config.yaml
norm: "layernorm"
norm_place: "pre"
rope_fraction: 0.5
bias: "none"
init_std_o: 0.00291
init_std_up: 0.016
schedule: "wsd"
MLP neurons of a small language model. Each row is named by its layer, matrix (down: output weights) and neuron, and shows model dimensions 240-431. Each number is 128 + 24 x the weight over its row's rms, rounded and kept within 0 to 255. Numbers have three digits each.
Before each neuron's rows, "raises" lists the tokens whose logits its output raises most directly, leaving later layers aside.

raises: "ality", "ally", "worth", "ter", "ler"
L12.down408:133189148120146150107127113119121132111115138100152147138127124127155055138128150115129115139104131141138136122103116174135131098152103169141135115129154117122126090145093115173114146132100126121126120117129116149119149124142135107134112147154109112168131130136129101077142134117115101125066145123146101154097151122125139171112121164133126114148127137153121085139124104138105162155164107117146103142122113154146149109147153113136116106126167124135120090117207150109129105148155105116109077130147078106133180084090150128168126164131111163126131144127170133164135147189124134137

raises: "ps", "d", "g", "k", "bs"
L12.down232:083131139138149140161122134129136121136140099111125133135102126086105121110104166136154117110119099098132122091132191099155106118163129106107127139152127119151124123097159137161137139124110184177180130117125111147114147156108123176136143148142122139129074152099134109134121126086104139158110131142105134085132146144132127118110127117142157140118145131151142134147122167110077120102104135156164151146124159142156081126088132186182104110087186146116163069161100127124096156121146140148136128131114133098159157147136185151135127156159126125112103170130166117123104147150139111122

raises: " 600", " 700", " 40", " 500", " 25"
L12.down1287:155148101141125139133086156149109141134135149107171136107151132119083145146114103171078116113126155140163135130102112166099111090104121128066101180157081129086104130111133098185182115122104132127137153135149140099135136110166120143120148137123143160088189121108122158140154132106141094110107131105132110123128086137100131130103136125112151126086149108149127129141100094136132082120108125093125130149144114151119112164149124096111122178135147128131123049105105117156109111156141126139114143157164079150129126136134148100132130141072133162187146131131128094112071125140101159066

raises: " appears", " was", " remains", " has", " offers"
L12.down982:112150135190149151103133130127140135142133091111135146096172087186117099119121144130131159121089115128100129104092124098125120122108131167165108132132148153122110154139149113134138136133121204085100138091137157140147117147095142133111118104118149141153121217110166097095147089142140140133160062180135160120133199097138175138170155117145161129117162163111152169121152145111110125116130152174111121138093161088152111124168137132148121183130098128120129144100098107169152120153162141158133132112142124118157174106133108127099092089171105116154106126128116109126147133131094146142

raises: ".)", ".", " after", " because", " when"
L12.down401:145106128136087124126120095148130140121155102158123154113145164127146125121086155123098125184105182099112127107126142110124107121136131140119117111125138167133110099098095166161138120108157097135143132091118148110152124131165129166142109168136136112096116125128141106102112173119136142113159103123085114133074143139091114122149143129138155146158166140112142121160112107107150113113123151190105135081114157145138137145119122177136148119127124162173138112135133140145124138144156152079091077107149110115151148095087122101105140115128106140160114127144114153147125127114154128117

raises: " was", " is", " has", " became", " occurred"
L12.down1969:087116129159157094147126134124136080123170142129140134128174128124126109105122159132136149103126126121148099088145140135164142094082143113120109111110166141158121071106118109129109125129105148112102166111093169154101099155116098154170116102113148182156153142135135109059129138120099128113143072155133185154117126128135149152136155120122123098121135150100144129120124134084158131145137112111142114119094108106133120089149133101120110155139145120135110136081096120145080131121122141108179119109154119104146155124148125085141134090123152146133099099182103139103111141150128143121

raises: "d", "kg", "p", "ps", "n"
L12.down110:145168138167129135137136093131128133109134120173111144151125128100109098112136130131130107140137152138085128104107143117114086111127146132157159095131150158142101099100092135010122131127105141143171145141111115131125143141107097135121127090143128133101112155119106127113126142150147141109098147139117074121117122170113126115120146154158157119123123143145133131121120139083133118106092111174165183112109117157147109151095148127110175102116163129127170082113116137099108156156173126150137155133134114132118153163142099162153112159147119131128098128131124146125104141135121119142

raises: " was", " is", " could", " has", " remained"
L12.down1812:117113158144147127138146134145141148101169135151145169127131125133163132137149150130131139142110123134128112123188148134180154096110115114097141144136152158139144100132138096141093146144120137155106113128099134084141114146123118100129124114062139120099165088152127124138133159090119120119147135122145125106143156140123102129121110117111135084174094130114135134166108128116144133124166078163113102111151105104127139100163161108123127143111117139095156174071126139128094160096153147128114124136141087094206131141136165101166150082131129124164128129155116151130121147119159120134

raises: "jić", "ja", "za", "č", "ze"
L12.down532:134093155155138106111215106116145127126108100109122119166116148125159103155115125143096145161100162087109131151118112107166157066131089089145144165106137114105113149108120134126159090139096175117149124146117122132144145097132134116149123162106112160096102116145135126108175120139113183132119165138095144116139088109156148162123125094114123099130119144145106141098132125126096146178115158161118115131122114178175148120098114107126169116133082167110143115068127134122167124109119123087155163164157106114136136122125143146113151102105118162133144128094161120108117109146138139125

raises: "enders", "ending", "aced", "usion", "acement"
L3.down1904:154132122095120110145088129175101160173103096176126104089097127156131102094149116179098143107137150098107170094137141114125125131094151136127080140099142159111156089115116106114160175140124144166142092170138145155133160104144138140087114129137121163167123147102112121129126159161082114089130138134123158125127140134091146115141182112154119079123136125101119096113123097133150139155113107156154112146113156127106143092136151152103135156120143163068109104112157160119127132161130168102179109112113158092126096135140112152112128134126150154097134122110131181111112120089165088113

raises: " that", " apparent", " clear", " necessary", " likely"
L12.down1240:125128137096146123119109113098125103082133134150122127085156117120097118140102153110163159150101168112156116153148087116179133134143109153169120152158105103112123081122110128174138161178116110090120109132125172161128122139144152144115097135141120157159113108100136139139150123119118112122161086125124116104151129176133090130100159135119140163150098099138080141092097142166143126129113124137114067077128096125107125116125138142069132130121129151130107129123126148171141169142140154161168129151112108169152147168106134100129110106150182108090110102129152131123122148111147137122

raises: " before", " prior", " leading", " over", "asan"
L12.down975:145094123032074147119114131166123129148127112104174064093147150128128115168132125118176139147148112120171125150101098161135117085128111139126117137110150113126133125156123196104086116143108169119140119125091099112148088083094183178115148126111182148113082121113110134137124130156104131109127100082106146122120137154150129125141111087117107156105138146148141143098138116134127125097105160108136127120116141124088143167140102116124127107150127085138177095136133189149107140125143143097126115132117160122132106119140169123112131085156138140117154110147127166146119139149095097146

raises: " it", " whom", " which", " date", " him"
L12.down966:098124086142112157106116128153149068132123159148125059109114116135133127133129140170149122086116149136134091140127137177153087112143212117107115130142143142130162142131143144119143085162130129131114131100162136080141117139132121120158137085144128132177162097122139121144112139130118094119095142121112085156162113096133115139161128134159116131127142162118096102160110116144119122107112139139099116132133108160090146137105124181143108116115148131137102103110170178185125140129113129126137133143128129115097143060153149090083093090093135140152131159115117124118082090157150105112

raises: " sexes", " sides", " different", " separate", " types"
L3.down1106:126104126092134120122126096093145127134098170121098156114089172122113081170116142139111107133145139121151124106128089148110092156136158131132100154120140113151115102109104134112121132120153127145135134086137127111123155164147062114123141100109119121137085133127094147114165115153110119145115090135111100144101116135142132075114150153129152152115159130120146167124137148130129126135145135078134134084148120126157142149135135145144114140078104105142135172158115149113141124098123083140127112111163116149168129155160122148135108102172077117140132150133146138106107134138154119163

raises: "u", "uous", "ured", "ue", "ible"
L12.down831:143127138184098112129144136146106090102119100138126153112111122090141120107128111178128105113093177138109120157101113139130128147109093142110123162102109130134164112127095106150122128122122109169117152132140183130100146106129120098106129187128156127159085106128123169112107086146159116159105127126170130112139122140125116135092128122133139097097109122103120118120116118112167100115155162106117100155130124126125168105120111117118193142138132206134099123113112112111130152131126161114147169169101158108175106110102154078109128112143139156110109154112110150180114112100131139087

raises: " whom", " whose", " which", " who", " where"
L12.down1021:072164094130137183114134174133103131118157108146098114142087132143105091123130102130105141089109103110111084125144138117142117146178083148156135144118139090128168061139149125086110167131133102104128145123170127127138090138113133145155160084123147110104112099128133151113142150136146134156141186140110118172144136101107111120123137150178149137151143150163096156146104176114126124097137087178097104160104143124122182144099117148121098117117099110081109166107105200088115150127134140124142124117113127105136118092096123110117120151130071122139133126129145166124115158157143096173

raises: "Y", "ID", "ast", "OR", "act"
L3.down400:157129151139172147134128087140111120143134140136123112112140158138107145134123102129140121143135126135161095146136104142135155163079128141158147101150117147146128134155119118099123137116112138125105126109141135104147109092125088149141140146112085088113078105145102115137142134168082140154118138099113135128154168138127143109143124122139119087145099149106130150137089146079146164122128093156150111088158082114092125112188094121140159147135164058096101138112074161131122116111118136126141152121100132131121138153125106073145107137201153129102083099121100159111180126163116110173

raises: " were", " was", " are", " is", " has"
L12.down1026:117146158122141125134104094125156164142119129073125128130139155077103145138127169132108142136177150142155127117147169148167114104108099082119167125145130121146162085161111106221102176129140131126093153130091121138135097117103145133105078140178126129151122123150157126087106139110154124134139137127110104141167114150136104107137106127143120126126115104110126128139165089118148122126122107077129123141116090115145100116113122177115131110155089125115095133124121095186164141121145112156128117144110136106153150080143140127191146107141125138107138133139139156087142128124112141093

raises: "ile", "uff", "art", "iles", "ore"
L12.down967:131149136138073111100124116112140171113127160116129149087120125184143128124157137125177092116131133118117138170139124094131114118142107168115130125138131058129132112152158106111131131150121176155136114143108143166092147113132135116114113141116121128123159120120139124133138135120103121124119138140171128122106124129103103134139132136116171151107131083156090054135134099114123136095150142107127117123123141141116111152146146127099175109099135167119140130125126122136126182142131143132179097141165057088159161099146074101149112136093152155111131132119145141140122094160127120124

raises: " 20", " 21", "20", "21", " present"
L12.down1876:154111130143110140156147137094119150169160119149130111100121113126152142115099122112134099142113163099117127188131144106144095095101142151129163120102084133136119134094120133134083142126136111096130115169139101143121141139131183100139115133119152171157115136138111109111146137160132122109135145138084156162125125117115130134147143186139144128112122093092131130112114157161148167127104143080177117095138141164128109101111122149103135153112099136120151128078079113122131081114133103129121082113183121098128126131126117130125120117104132124097151109175112155167138153115111131110

raises: " 1", " Jr", " daughter", " 6", " 2"
L12.down1885:123145115131114145121073149153116147161140125149134107126160158126157098153140115157130132164105149129105126139111139127109111121081138131132144167127131121132126113130122136066132150139143115143122120130117082118099111122105125104146103159108106133155118105104139170114113147107077126134143143104177142138122143162163184121115060142137156073104120143082133144104138110105112121120106169043108096119114119133107127137134132130119124127117109144114111186157137139149103171117138093112154168170114126109086120113108126146111135148114110127111127107149119126124123139152148124122

raises: ").", " ed", ".)", ".", "ling"
L12.down1045:089140175180104132112114106129142140150123083150150142123123113147105157112137142128136100179109105127125100102119121190173150096131146166104107159153090113115130166135092116176121122125168115109107101100085158105097146140119130129102154108101146091137105116164099157156129088124159135140127117155136110201134158121110147139108107123141168134100087137110111094140129093095118118128124146150119132121087123188110134106149091166125143097119132132135139063127136127117138123124161164129110101128175154112146159111126149121147156099145106111120111116105161144106155150147148156166

raises: " see", " she", " it", "with", " they"
L12.down292:109129127143105175109098111135102078147135105158130136123104156130134109163107116158114118139148154149129126149161142116126118112157154172120129106147149099118107140169121118118153119107126138140113108126134133121104129171150074147120128147166105123117110173100164137091177128123132124144106103095142133133126136132132130124138108139120128165131114129111125100127142107124135116131140123163088167109113129111128111131156157106127112132134136110099108000135147120092132144122116088156071137106153134133104107118130125126103121156123099116141175113100118155099135161153149100108

raises: "let", "land", "ense", "lands", "te"
L12.down1650:075104112159141097095071142121100111103152119137110143163116104116119156129149118095155144126150094156161091153095083135159118152114131098104145151110141158114112143127114106107147121114126090133131100153160103093127110127134124136115107096103122112185109113126095119118150133112140122087105085138103123142127160101104127106125175119134137150132132151125128154141146118113153193115099121101124125147086130077146125120128148128122119124122123118134153132126132113166143138142112108177113158130127094088132156057130172088139076158114079152102135111167125145104129128173120127160

raises: " when", " spent", " fought", " mar", "ty"
L12.down867:116109138090115195127138076152124139092119109129149146143106080151123114134132123114167183132139129125120104165116147167132160140113182156122114132162104155124078157114117100140153150137164153144140114090128160103147103138100126170145153113147123128110131130151142117145120116168090141135152114143174100091160119092132157142124124127144081105145170112121162084154120154163107127140116122125120118159122080132178157111124097169129105088126166128147103130141110091143186134123144135103162121093145111125130109146127131118143146137138127115098139113120125135188163155131144128137

raises: "u", "ua", "uan", "uous", "ence"
L12.down1675:172123133136095122144109106130160127101135120153111107102133090121181142112132119116083154132112161129124112166160067134108133134138112125093107167139140117178129117133145104157100133109115127149177129121164116108122104135112090106143128132117112119118134097146112155082151121118109128113135092101134163137147119121149114134130127154115135096157101096106134136119117099088129132135116107125113147120130116146095166067133123134142129081152091132130145086133079102111096158129162150120152134122127151138124106091065114093174169151089177068158090158134150120137120136138123130109

raises: " 0", " 57", " 102", " 69", " 66"
L12.down309:101149146158148128133128110152098129138098122093157106132125132103114115130128131176115182126096170139171116176140120157078172093117132149131138197095159128166162150122119109199145107109103106143134111167120116116142104127142127127076107116093115121126130121113157147068129140127140159120128158124133132132150109153123142120163136128117125151134139118124119123147170125123120103118127159085130129101190159119130129168125118138087177130089122115126097105135099112139176131101156120123181120117097126144132110125138129117126120143100150083171125164145117109121151164140093138102

raises: " left", " right", " yellow", " pink", "ks"
L12.down1518:136141123183120135099136114134126120107092095120113150168090138091121141153135089116133074109148142128138117123121137117123128150154089110121107112121161156151165118154105107095119112138148148121130156164149171124112159123121153116093157097120130088127121105173138087123165134160108111122152104131142132118100177130084151134122159098132155143140126107126144135097133150130120150118122179083146127162132153146143118094079095162135147136101118094149132115159166179128129136136126189149091121127128142145067149132127104121086108087154172138121074109152121170131135151139132131123